From a checkpoint of a small transformer trained on Wikipedia.
Size: 22 layers, 2 heads of 128, vocabulary 4096, 19.5M parameters.
Architecture: RMSNorm before each block, learned positions, biases on query, key and value, untied embeddings.
Training: a variant of Muon for these matrices, 465M tokens.
MLP neurons of a small language model. Each row is named by its layer, matrix (down: output weights) and neuron, and shows model dimensions 0-255. Each number is 500 + 50 x the weight over its row's rms, rounded and kept within 0 to 999. Numbers have three digits each.
After each neuron's rows, "fires before" lists the tokens most often just after its 100 highest values on Wikipedia text that the model never trained on.

L17.down672:468499495397608445561602589494608493559483576524455509460549482524468583456501560543531532606468525451440483463458493555399460581507504512586439501584461450504497552442474402505519530543586518504479463521559499458549590578505514445461505431439477462519493539523526526592439496489447417464522440560510483451514459499444468503531533508556522523462533591514517460505466506377455434415493500575471538484496489452538449540495622412501555554360466593466478436453490412496529488486459521531488470502508527523395472473530408464485548465466550485478462575451520406557502474572433518539461514521440435438519475518514498481519471489470424452525459552452619514508399400434456539438535646547499460532519478497503456469556512548556453529568494585487591503462456544511525568529534535
fires before: "6", "5", "7"

L11.down759:485450500475475425510551538541439471416497582482458541462434479548532483500560460456504406570487475621388404511528514561568492502527569486508528463459562527487479488558512465485591364505487558522468568466512467512512606512534568451484499431535637452496476502498428436474412492497555520463555380564410533541558462452517457490563549461643478479510512593499445439439494481484516492529502445452458550513538519565622451480456486528482485393554533486441462459399545432439478530450539489508492488460526481540618507503518464546486450492451508494524478520541486403539435455435406519452554531517522527550533483581428491389485509537495540436532479489443514481467503494505472601551495484395556422566473406505472518490495549577466476557417486473553462581388480500454488487413467462
fires before: " ", " ("

L2.down859:516524526507511547528507550456473481440485509515560564469407506558410444438584504518458587499533528460479597457584493519494543482585449454568542449452453561490467495553508590581483456491504505408540522489492495542424516495608558526465509437475523443494487529509581432592482419482533520543533472385533518557572449587489410534497457512557571470456564432484482473504543505513490609488419448435507479540444626478475508495438480486519430473473541487423382521567458409488511502429520496519509636539532488439350461576582523504501511454529501514569479376515465472563444506578423468420471512540591540473489435464451561585486563491492525579525516564463482451469515508512589584536495487492493451553474515486517580488486501414548543399490454443581510535539437494436498459456469556
fires before: " ", " the", " to", " August"

L17.down359:546503379504519510467415409472459406527556489430457484447537536493441512589571494572529608487523449453543565495536459494381536449516471476540522499537523477570547533419461520521556465502514475465465497526554391445547512545509500466499493577585447566510524519493534483491483397482511550464603528520544522562455412455435449512419440493550501509578450471476473571443501453496462464523534521383533529487530508515492408598473512500619461542492507554548497420505483553499453506417481514501506484573484546470471556502597452430464499444447484466531512429525486523578482502535421485391482531439512597543513558429557465572539473411508565574469522422621565479330516489524536499511536558507548533511392471572552510474571581477433500498482476431497528511440477533393435473565458524
fires before: "9", "0", "5", " ", "\""

L18.down55:566577509484481538432482454423528499496463449444468453500512532523496478516563491533451455602354389500441548595387570530558563500471536545491491505435534463483532516479537475408501436376469432489537479529459524517552508480584443542481373534513521546528519493477571513573508513484586549512508503523401547482439440461496538508432525454514497490572537489506494428463554568423538483420530587496506569521450396568616514503539570479523529426623547608446589498587519590493523519554496500522530548555600481477496482458599492499544542426552469595456502502412501513536437546491575593441467442527467523462535509449556508546428585468452524555428463492490412471470547504448483413511513471529444488539484482510549518532566481601533494422537550507431493469500580480525488451464526544
fires before: "1", "0", "2", ",", " to"

L2.down70:412540459470597523561539487436528458433573596499484475607484471459541479543553481530428449532421430498542413459524526478505506470587484463511569549526477466528569446543447477540459479543463578449469546494519449534456511488494513526490474406468525503545471593565429494525484425503575501542475472612401555511610507500405525561413456548456518556473397480501544433471547502490526454467549412535460477579474539514470585562480458578569522494552489475501470524491535383532522521467605559553469524459489433531434508501434416563426480497558509527601483493371531469436507495534525489466515489463547535510537477568507478510520482503432495478550488437533605452428441492503512504534489507386521587587412428550499520545427408465451502558400486463517552478586586452514620498562476513
fires before: " "

L14.down218:574526428501494589521418479421538498518482567518469546576444463528546514539455471452601579497461524474515447571476547529477486434458528538498474510536505478561594418469494465464461479479508437442470432558579497591486479569482460521425454458493498573503510505513516489563435485489463583519540434522500492612517447496534507506516450550439466491540415444554466437514469529492545492450566435526554436476557604482455532432522649534550552535495500449506583529455595581443479484515444428633516570526603506536567584585411564572466472535426477554402517483531470516449504476519568396462531481456504568460515591413531454467401446499478475451478552483467479432485585559506476517503445571458518495578443589515521526568562449434499448578500482503446511504472487417474495405451554427
fires before: "2", "1", " by"

L2.down526:418541577450457465469536495533558491489530392538591422459544446482476551578429557503410492565570450457585471484513475600497502493428514542434452514610538459540537374562461636508539532543477537536545488478516501507491429510603528479545532545422455482546521522520478545542448516465499556514501466420545524476567474518593467485465460488467539430518453536393434457536485529510452450529486483515454543542581473551505521566478488437493528534390587478478354461527473506495460587514509551452528422495573504447525446476460467504476521455515378615562570464504575540573481465465555526514466487409421525592523501542453583517496520549591463505522537513450485576509443542512528583599497516516611502454554453505562481578447457502486464577427496458508428471494449534553448550477487568
fires before: " ", "'"

L2.down811:445480492496524492462516514482446484456412500566522472455535576535500550520490469555451526517537551521403443474544487581481486447563437468499485524509502537529535441540458576508466485656538614539553581411538493530519524498483465518458532494543500554501466562460560496549490464514586604585505448567430514510543550519528470542476489434497562551529624528408518498500452473490489612554472484438525548495549561492473475443389425567528536516501496402355387482504533473536528540509547460424498519516462487488486532553489434602593433479430548466459452425499466492490571413552484548398597482466457607571490509541433507542573482524438536543541497466614500492445460548403549507510404433519548531424492447502549523432490516540488554457509553405512426490490471566477509406541426473
fires before: " "

L16.down962:567437521523523538524506480463461507492464464538483600471549530521440490486485483447551522439502486454483479510499453505433451531428531549595514471477456476442497466445503482611533545482525487488593531605470398460540518545506477543442501500436506557504354478480488468524542511599499533510496504466526450558537449490533522580591478456494484570519464466469570553503420455457459368526557513557496488430496522471468490601492526488488623480511478452415502463419474570457527515539613511604515588487551477488493526485539595541549439618576510488489397511414398428477535548476527547493457523516444511567477530556462420442416624475455477472566423505484451555516363537499537547404495534524520463538417456566506462530470511528497451492507450510445403331489502528477483513566566539
fires before: " |", "5", "7", "4", "8"